python train.py --n_layer=15 --d_model=256 --n_head=2 --n_kv_head=2 --head_dim=128 --d_mlp=576 --vocab_size=2048 --activation="swiglu" --norm="rmsnorm" --norm_place="pre" --norm_eps=1e-05 --positions="rope" --rope_base=10000.0 --rope_fraction=0.25 --qk_norm=false --attn_scale=0.0884 --bias="none" --tie_embeddings=false --parallel_block=false --init="normal" --init_std_qkv=0.0396 --init_std_o=0.0396 --init_std_up=0.0396 --init_std_down=0.0264 --optimizer="adamw" --lr=0.00208 --lr_mult_o=0.836 --beta1=0.95 --beta2=0.98 --lr_head=0.0125 --grad_clip=2.0 --warmup_steps=264 --schedule="wsd" --decay_fraction=1.0 --decay_shape="linear" --final_lr_fraction=0.0 --batch_tokens=131072 --seq_len=512 --doc_mask=true --train_tokens=808600000 --steps=6170 --dataset="wikipedia_en"
MLP neurons of a small language model. Each row is named by its layer, matrix (gate and up: input weights) and neuron, and shows model dimensions 128-255. Each number is 128 + 32 x the weight over its row's rms, rounded and kept within 0 to 255. Numbers have three digits each. A neuron's up and down rows have the sign that makes its largest values positive.
A block is one neuron, or neurons of one layer that tend to fire together. After each block is what it responds to, as a language model described it from the Wikipedia text at the highest values.

L7.gate145:114161167135125165131105141128135109106137161135187106138090155087148150118103143134094116140145120072072190064100136113140105171138102108132124110160195150053105110107095133157098162150116165107062153164138175152127056156161100075178171179157090128161124092102143157181153171108127120195123148076114078156155137129089116175131152157192111179113087134146132073123133080163116141116095
L7.up145:139105091132158114130160099109086107102098130141137110136171152086142115099155143157111069137161142136120125118133164146058082128142170091154226122204135105120121131144158120119116139136090188142144174085100168151081146111185057175167043137091114102203157118132150069117128156116141082130141130127033142101147146126138117129096134113123105145130117182136120150190180103127105098185056
L7.gate164:118156095171111192151108097154181146127144148120160159148168125153138119069111101135123085135162123140141119101168171142090118082194087151169166109097104157142128104110100099084135113130150127103118095113115103132138108090108091080143062156172193108111014106099133089080153134172131135114130084091061181118161165164084096192123108133111169108172099159198061078116147145116136130100114
L7.up164:133151134133131093162100075109065141162113091097172219142141107166145115126092147143156107117063163139161144158139108140105097077102074128153152141109067157147112170168129139103170115120164137165076123135142138108129154079141119186111137171121140156088135059165166148149089093096108134191158127187110151108053112076078111056107137132131114163140128099099142118157139156148127132141140
L7.gate247:101168080156087177185134167102101161150160148197090095171164120099122077115086156169161108142139086175099057191082136096101131147151083170147106120099135098097173176128162115085125169152120093157156065110104154190137094140188134124100094099160096156060083139102128124099107125080083112147150117154127122149146108161117130185102067083139162090080129147124076125067168089066145122125131
L7.up247:162165182103190196136176108080076116087152112170108212115159182098147197085160118096130098154087151121127143204111073050074101111117090113176082097131160115209150105114098081126116136177114144071130113102110147105118113119170093114175136126151091170133127096117132129098121117173167164114145144087144118146097132192180090119127149160082157109096044202166120117156117122059129116154110
L7.gate259:032134189165150124161116163164117103133091134149139158072143205129145169107116120099116182150135094138174191110141132158133130167157088108130118142139140194123139139048167110149119131090096149163116080147147164170100098130129089157154149124123115136062091116177121091167103178142086159097103152097137098116138104143138157153167134095079163141133116140093164130164116132063070166074100
L7.up259:155134119111154165190170127127121198154137120094133149157158136098127127057169191128146095132113113087067162155176141159136140085124128130097145163157113120186106111169126100130128123102124112203103187111159116075110107122160122149112078117133156152166139081095113169115122131147184103190124156032095150156131088110133139122166087087108077161107110146154130143155112142092137075197146
L7.gate340:202098166146097099097149126120147159084083120109175138153113173151131170120095121170127139152131135181138129117174095120144114120141139133168069133135126184154177101152139134143136163184065142141101061101161148120109141130166090144095098129140135086138093127102069133047082147129122060131108168109176119134174107078162128133125154131122158099109074100113104118158134112156118134131164
L7.up340:158083127150066124088085084095137147081144141101126109164110113173130088142177129064174075210161141052155103156123095158130136119107106116137136165132195083058116163114098144069131148190108136168127154133100136121132125152141103041070146132118156143074113099135138144148144146111158155122129111183117116136107120157106118127143098127157187109105114093154139159105220104127128109091090
L7.gate450:164127158131198099117145160076080141138005126112112170101074069110181099111047123137105177110162143152089146091202147186068115100108161126132136128125117177083114215085139147150124134093112122122130133119077137145095123120093128116140082128119117158077149095159112092157123128106120172133125088129098138109099143110114112075146123179189133155094121118171134132117130130154086144095122
L7.up450:042046062161100143124159169050133142093128172192164116175136138094101071155105111128134109108147153168130114129107142155123097162079115131153132168122131118099074132189073118076165082134130134097108177104106131093149088104125126162144155115156086164087095111137146053112149166154149120176076089157134155166131158146037105196165111136138114167108133107150066170123095152055101110146117
L7.gate523:094205079108112098105182160137083159123069176123174154158150183117109118129060138114138165108107147156054122128118197054156164124136138118151134074123091155110142109136178128131169133141071166145180140137083184133145066120156119156124156157151122109157134124089087103126125166136120114162115129125142112067121129098129193159133117081128081122126115132157125144112097097175096074125121
L7.up523:112160104140188127139097110153109145092153082130158153099106114072129153121164094119160095122098112161132099112175159129146100144073112173109076129138202111101183155114170108117110116120089115139112162135145134148094138139089084112177151139173095106128156149120107109152133153152197101144110115136197067095175084144182102166089128169111187127122155094144079169142052135171105107117151
L7.gate524:114170106154101112172129081172082122131122131155093154145133172077130127078108144090151050182165151138136197113141146132135139119168160128133147138133121133107123149155128109091164146146121205115216094176151155146133072128136093177041146111120108142145116172111151105153129184136127112152210142168123100124133098068107111129082080169113146100102180095105171125164138082127095107153110
L7.up524:071087128117157098055165127064110104091124112126138147146059142099126063156139145112131133173067143119104153087132091179127142122103084092107136157137111140107155142114062111121090182187080222159104175097126146064113061183117133127153157113056104111060134088115133078097129191124114117119108132159126153077188135138157119218123140162145142119118055119149078128114116186112114177124143
Description: Mainly "in" after "is a village/town/road" or "located" in article opening sentences; weaker on copulas "is"/"are" after subjects.

L5.gate22:123137039138137142084103140103168085118072165194110180120169112141147130168067104105106156145075156173082130125099099093129145087151104173119129150170114181129168093070135118133152156147154162146137109120130132120160211122146101074145185118153163125143105155071109153090074137125188122121155181085114147126181088052095138107143091104187102172117164151200121109123063066137160074150086
L5.up22:160205080099089085121127147168069083097166123088112148126142076141132127135104067141143138064058188131113087181077105108127110209111110138171134126122117126133131129117046192179074134082090151156128223126120167178128158115142095125116115133132050147178178107117082129119120105126139124070183126167089126132208091152124157131149139145171101118132153110104143203124172098134147087148134
L5.gate26:098133079130112105187140220153139030110157105133096116193116155157154093165132123142120094077100112148163108123092160163098131092070122124111134102137116150147128079170084082108082138086100076112109104131123156116164149166136117082102149153087121143163083088060134172105114114127125156092111155138087142143159109107167146138111111127145106118129101171161099137146164147121133041090087
L5.up26:141180115056227159168106126104131152124139139137132074111148126127150082181142133057150111119097109081166127151086159107122135149093156101114158116100102170190101048137119088153139137112136145125140161112139140124103060100154196063105099121100126112107146127128057150093150154154048113182118077094139074165192103179128084128161099095098116126147046128152121114163146149130179112186099
L5.gate130:121138124153133108137100148162199090135120119130101131131084115077148124206156138162086147102153095184151082120127135088159132161114137116116109099099138165111192073109112129194126163117161110110137189189120142115156119159110105118111166210078170072160136108093151098081099063140115150138125082118120119128132116186080095088149147089122105146115113169137164111127135124119111146158121
L5.up130:120143156086096128147100099103147142123155102130068113145151121123151157143205180098131108118131135156144184207161068123101108173105139170168135149165162139087130128107133146106147121107168088134151100131108159176109157165161123124116124200163107124157160152147156189060137122132106116156109140162144119175124203102100134144167091152092116161151115111126149134178174133077118109132129
L5.gate291:084129114092194082118132144119105166118154123064085127150138089054142092222074132163146122146171099166118086210171164071137131137087117165132129124135186128079142095107123080134097123090111084167106105100144154114124153133115100113104142132175134134146151132109113118131190103104127129077161103126180164166123211155159130145141084155106159169109113045146110068101125101077189113099171
L5.up291:111146117121180072105198136130162153099101121091166067075057110135071072165108159159104121122079107120113125148114134137175146140131099168089104178145126169161153072129135137110137174169173164153129135155109149179151120106190184094165086061143134083153116143116159145088139134099184087093133148135080118098206164152126129111164107076150164137123126121107067102108104066124081117097105
L5.gate391:069136108170142134158158092177092150089107080157145165083111164132147136151060146122136170042149155116114114142164097107147152161173158109139122127133127155117175073119132151170124131146155143163143104141127111133110112237124158056151112131105082102122129157088102115080145093122166049173160183134114134105207115165126116157169075136111164140149186146169109097093105095152110114190083
L5.up391:144153127167148131134117136153129168193125158121122125072105118127125206139156132102112079086062129165145122163076068160108163170127166104143148116115195176148165097179097132122108137150176133121127161153165153121172125130108146130101144091163165079135096156130120129074097086120149178182182160142145148073123144157115108127172178182166067150080177099103138096166131120143148162166101
L5.gate428:126146082155101145117194132134108136168079200159149117106102179128155104161123123139137094201157091125055132098052086143146116066161097149196133156173052121121088104096115178106146125088138115163153105161136136134122095124114101072160077148137107156155137109100148134083165046120096154116161156096139119133128148085096160143120139102152106098085148094159190105059110137065103078115144
L5.up428:113159085099134166097092126116121108110141110153108072128094158087142106095122144101152054123138108162116129193143148160144115104085086161126082152136156132088158089116145154180180102142136111077106149145118138103128096165167099154135106168187139152188154206158130087126089118096172116182139147133071132107119086115199116069150092163104105149117121125075049138178165096090080084191088
L5.gate431:123134131134118209125105237080136091060076129130160079108101101111117174146093146097136121146071118124136109132119098141131123122181092148150053111222139174143171091069096161125106122151117077139115119079134139146170146183144105039141124130088106148115118139111088148122126092086193162132125092094149158106193175116131160072159090113137122111102114119106125133127132103141158114113182
L5.up431:144163062093075131076127127119104136108101150163110140156096141093147120117145117070127176133158162153127183105150098135128124130124148110116080119157041137158062108170110142120142148059116111109091092118177155131148112130111126066126154204079117146133130110120125160147092119137132030161183079119144131145082147139096145187176146186145163118113125163155139145154100187079180071133131
L5.gate446:135159124118106102181115103132116080143151118171124152091122132077112141185112118112137138135127131163104129153139150145113142193127101146116121113116166157149143136127136163137132164132170184124176117147139100148057127138162152091123135173126136103128115179060167117069055101135078100154159187109126083123160109132165150102100103186164115148084081107148156129132160117111139137174086
L5.up446:131131125124185176122136119096141173163187142077098174062177132152167083105098141122172165179132161069108141135121106187122139148184128135132159152150156158134108124136084118145053154146078110107138061074091159097149110147132150126144159120081074162198074179125139097188146121153117161117068076076086091137181166104162119114163126141107158164097099120126113164104127102145124119102104
Description: Short word-internal pieces right after a split-off first letter or syllable, especially il after F (Filmography, Filipino, Files), also in in Ministry, vi in conviction.

L5.gate216:139173137133169116140161109159148148097106138133157159187134125114142178123093114127134148121074119125173149145184127110116147102103111132157082087117135201146132103134140109130104132136127120098159183152040174118128101187067075095125105089108160111115137136109079163113117139097171148098148098129152118134155134172138112053167101157096139142154037164115140132120129086154159068155117
L5.up216:109110108101098144146127196098170019131150138121150169091102105147098152138150116181171124156133087080117122141127124106111136113090139144095184170161150093129110156066130144102148114113143157149141101143130079174144154125120115243141089099127115063078193104115101114160168105144122072180158084146128169148139106187062084172159156111178113163112111117131120088100095054127116111153146
L5.gate264:151143150134128209111141147108170138140177045101088156096152136116159179217179153138100080102083106105101159127096147083103127126150231113150115072112093131155158130175121160113093132115131116180121122118117088118137121157157102151174133115116116160122132087078149178137114117136089086083092145134125178138154173099126147140151133084108184112140109128120095160151114138132170119146147
L5.up264:129105136091046115150125107182124065145100160123137100165086116086083104118170172054107083123089085146142134089072144136108132154137104125155125138110124096123095161123097129125112131141131115132152122132104160120138085158173148164181052144087063158157113137136099148109170136103060093111181086129128154125117135131179100138140146141162171115134154118110146096115172136103168154155192
L5.gate396:122083099132122097114125151139135092124113125153100126182188187136110111120075166144105090104076149202158089141130089114085168208102177170108093096185158114129170090147142126089126146087112183159179089149151136195148198139140160136090111182089134161124084133096151161120110117127145139124143106194159165113130140149171151123159116092126149099070106167133091189037104130153100130121107
L5.up396:094143124143177103143155098060138098154139148086111121136164114176089166125135104144155122193194126125102168114170116146110147116109144092133136133145128112061069165127161084106135183131080079135146087139141171076087112127100104134096137179124115112158067139125124170124178110109166131195091138138164136189080120078081094175087150114157045084134137082109141120150099075186094185122139
L5.gate433:171095182102112140154153142128122130157152091116196121072174192146166087158122158177154110151114201145164112148108158084137177148095195152141097135150094177175128092171070107145103106101098092171117121116121150156125122150143167130122087088109125129169190139128115145112206149096109095048168138152105135159183168135087130116125136101088125142135049132224137106163116138134080200127089
L5.up433:148129210210074079137104155112121087155142128120120104090137143112164076123128141086144114140151142090098175095068129099123109123144149116130129145110134155131119098119152086105084128144086165120110166131145124093088134113126110097109131174087088140110096141094178144114095105131078144119166178187106167160117163141086157139189111048094168184156136107078097114184096178179173110135086
L5.gate436:072140140099149090097144127091168147153144097172121052087106160168156123158138100131111125141101128166092083117099129110110113122121109116155139081129119180054096126107144095114089190114127119141177162131142103107167119110108059178106173145135075163134122119071137147124117090068097099117105138142125171155138154137147093105112116172126113120122110138138101108123106119123031106174155
L5.up436:139024133131180117154147056154147129180143197079154091097094141151143100138095177101141127132122171109188094097117121173145158174194096147209109155110116149074125177076106091144158126159123130162105133137125126124150087133174120083096106094120153148116160145173129100105130100108133129157181167088066146149134109121113159137182116086136123134071123148102133075137141099122127071158116
L5.gate517:139118122120149116110123096109128158153110109163132068123100112115148172118093144124142189105063140135140128087158119084090159182104106122150089101113116103167090091049133099140102137101108173146219150155200158132126123142122124158138113188147131093172149121073105144150114122205130130137128119115124172185125108136155156120145169140125133129151119109067102096136166150159138138178135
L5.up517:113116140114177132160088148101156083125090132194128111103116120128160113145153114150058160142079161113051082124203154132117094074075140103089147148138136131162151162107125120076103104121157150103170117126108140135111074142126143200112087159134153156120117156090054104107084081166076119079144077155103125123097116095139163161110095113124125109119094141123158123121114119118079137125168
L5.gate542:144105116118097126120151132014157176110180120110177121111146158164177100149145155089109165167138152141098111093145130167123111139106055114066066065141129169105117147135116158095140125107176138172138119075139056109124138143132168127178171117142155104129087149109102134157133162132110028125110136150167138113128146161140117147155115105164160163184107169138112138139189158102058152099160
L5.up542:160156181086157109120104138139158134103142150097069141069095131130101160113117071142114139095146147034119137141218137142170134133116152136146128116109208141101150105156105116111145094181083138153182096130139131166147135056162184141102181074085094080143139044129096064120159121135107143138137147139143117061147082132121113091124141120101071169098146111079115143143152096093145116102149
L5.gate574:127118115113116120116152127110162130117173108082171119106152139177172134079122124099173149157108132123167168141138123149058173174127135084130093142113103099103118137111146105170133164157161094184105137121103153079156123153126130140088178108104133165158100096068144089130128183128095110066171108178106176159133179191115125151118136125086168123073096161148114162158123091131170124093186
L5.up574:081187153148083111106184121097147137173125141089125114091114110127140163131153106133176098099052181099149152147146143160131135082132153131118155137126116170107079179146148090104105153128209167127158111155089187121092111115107124153123077066177094117121146092109123085094135168098075140139138188174172140109108119167137161109086116142134106105125142118125074171162160118149119140092160
Description: The copula is right after the subject and its birth date in Wikipedia lead sentences; also mid-word pieces like Tre-as-ury, Mus-li-m, tre-at-y.

L5.gate54:118138184163129131148124170103147117157112076127152090111074116133134088146139132117129102142070104082108163161064136109118206177147165144130069121133083170116179173144138118133120071139079108164183103172104162118142117154096130092143154128127181107063120145111125116152149191054144108167108088189080130207119145134077128078140118115106146177115121131147103142154151121092134127081133
L5.up54:150137157113146156134099125116117097136081111219142138173135118146195103101167117114115147141158122140081042192183103112152107123129136179164194138128125129094108099082133140124115083143124098163076114074098181115131159164108145122150108081109190158115087153107114118140144092122159210161155091122116070146105119116127100190120187108155159122195111132170162056100097116139195150115127
L5.gate56:154139137128118184170086137138134177111112086107159168205074216142127117143181091120132102210147154147119113084133129115149123128127160132134124121127139177113167116188128129133123123146118091088103171140085064128146085172136109149191093174098150091110095174107158119083181106132161110122114087083137160173173127142012091083131100108092126123176094172134145175129173075196133172115081
L5.up56:090147205096117083114121159094168125096115161142099199101151135137128171128112127121197128069163127153171110085071126120124097087104158122104164093162138170139116143124036135141129117132145136128110113030108117116117164142134139154163129095170121142168103174129113149076108088187162120161092128126081125145125108127143194162125094113141119130174136106075095179149114098121154172143143
L5.gate87:118082193048148155159123212135084116076066106123109175127126103145159084190125127194099118139076150130077118111153066090146134135150115118124143160155142124167113215142098131134130086168108178125110121133130138108158147147111096119131195081092140108128100145132153125179144127142154146104147126126138142124128160167164196166192178104173085096136158153120137148145092129163115070166162
L5.up87:117137173170110097103052133080087134134099109176139101117103153129101105103092134062167110153156131132110084141111086044093148145141143142142111128188129105110122106100148128199131058108115093157144158145108119096164140157126102103116070127107151083137124221136066078144164141097095177150099116138156152145104170131066096126170075121089110126113131076149102123097153129184178124166121
L5.gate186:116061130163094193157076145164175116058146154128160084087110176111149092172146147123167144135076085082065078172133091113165157147138148110120132110171132130124102076075181191132109138109116140145144149105175219136126120137132102179123093085147109095163093127108146165126119138106154166150167106105120175139240108180107111111144078126079127080118083121165124156129118073082146158123180
L5.up186:163171162102100148126123136189183196176115124126155071110151204149108141130148151093103078098130154161147129136095100145110135113104109153167145121144228110139129066160098110144109157100168149098188176138099113098164096154183114186179123125098129122036158152115144113107141105184167109164103141097131160172176195186119145141153129049102123122134133180059102139139113073143126114105126
L5.gate188:119184098110123127193146129163202114133115114126048212084171087201113162113137138115141075126110099143089108131096102143144166162094109098120084219136092175140108153126126127135160164149146180103158121119121099105141120147103123177118163116165167131126138132132127119178145142171134131129069101171155174138166169139138132197166086133126062199093124131130090193170125104098138140106119
L5.up188:148105099108112164108118110153107114125093075125094091105146111172151108118169139117079113073138140156125110124060100127103151171081107082085125156130107178197080116141180151170125129130068094125219141110139073130103082162108192084125134142133126135155116123146118095075137153109118134098125097181074138143135124101152143196180098162085160106135150102130087143153121157135107140095092
L5.gate193:124147106120162139140176142067154112147134041147159162094162144152120074180148104127105142154151144189107131131167182108089124139134116101109114145118172155149168070109112147132118092094148148123114163156077113134150105170106134069126174097143121097096149171085111164120195147186114122134135090117188186194086177117105161174140119117144091094180090123153101111111117159081141191068134
L5.up193:117178101140098096140137125131121114096102157166126150105136192135135099089114133068109131179176177137158102246147145104149121132147105118154130116124140138059141112153095116168091149075137131090123114199124118102148142137119128100120128156179128126092150136116123040188173174120162137144168168180110210117165163139135100098104120152145145145135123135148086178163104134102076157156063
L5.gate194:129214097136132145192080175062139123132100107143074068120141117125114110157151138135106081169125142138150098114125071104099144153136128108152138082122153168145098136085097122086120135155108133107050165144100146136184131109067110109153126120146112124147182199126148187119113077109144139153153133105116129142105113171125143170169115201151108176108130088146148186098099092117158130107074
L5.up194:133121102182100211089104124107127104111112112124178152104124165150148150126159103131077143181157137095109097193097109180077122123123091128079099143201187146142157165133060157126145081122116113120126155139017131136198114177099105131142196138090136118163154150130171139108157114106164174080089123121155180105130160126157055108116125103113152160114135164097129150128074111127167127120128
L5.gate306:152193125161135118117128119075136184144160090088119129111128149168131123124070172101159105088172186139091127125107129119140142135160136165142135088095075133105091130111113093182154157168134140141129138143102080134095089119116128122105180150129165095116154126092148126140145113117094061205169119133103157118099147204120171097151079099104141158122043137168121129142101067121138094160099
L5.up306:123149111181172138160113089179084144113097113158102111149078231080184134089129122149134101134099149128107155135124058144131128162128171146135052142140189045189134103074147131103108074194108097114166123132167145184133130141163125124108075151123131102132140176110128141035134107122152116154111128143088082183088124117140119095137074105090092090082134142153152172179137089145178077109146
Description: Second word-piece that continues a word split after a short opening fragment, above all "ttle" in "Ba|ttle" (Battle of Gettysburg), also "round" in G|round and "gh" in dau|gh|ter.

L10.gate249:162174162085120153071122116157190132185143108136104070139157085145142115097153184141076129091128137192116116129083142110182115096106058107106176100139133106128161104158175103106100143149102142102081140131091175110179186133088119139119175099158125143138118086112116148117092128057125138126159139154123165179111157165139154103171126129163164133184081102194068144150165145119144082132080
L10.up249:102095115122113174143115067177226083168184126104133086102143142096132164151141201167121076088054117103143094175135083150149113111100120205162115134142125165124114109113090129162116153111150123125078113069105128101194118108132160181151127160127109128092144142161119098071117108063170088088138116122098189132123138102139131076126142081121116068135193142099122144146046149062088106143151
Description: Fires on the first word after a subject noun phrase: is/was following a title and parenthetical in lead sentences, and sentence-initial he; also stray mid-word letters (Di-e-go).

L10.gate529:151096097152140103157212127076144098120151116094067156143136158132140112119121162081115135108107134145111119207108159050100112091128064173167156079082127139159094139117144099116118140132111151100085178115148121145204079171086140153165128165121133130164175163077107140115154157182179065137130177135086118087199091124132063156155145100056142153169090138097134095105098115143166128123094
L10.up529:121088143162189173133146078071162124169132115159088152105165078112109196154154110147114146155193135139089157202147122190108152180116118111123091094139108092080173095084066157132103166104169093076174110120060105169185128086139182120155108109148077083110151142130124152173161070127117124140162093146094111171135163165145149147118162091140130118125082117101100126143087107175094104125199
Description: Short middle subword pieces of common words broken into tiny fragments, such as re in F-re-e, ci in So-ci-ety, il in Ch-il-dren.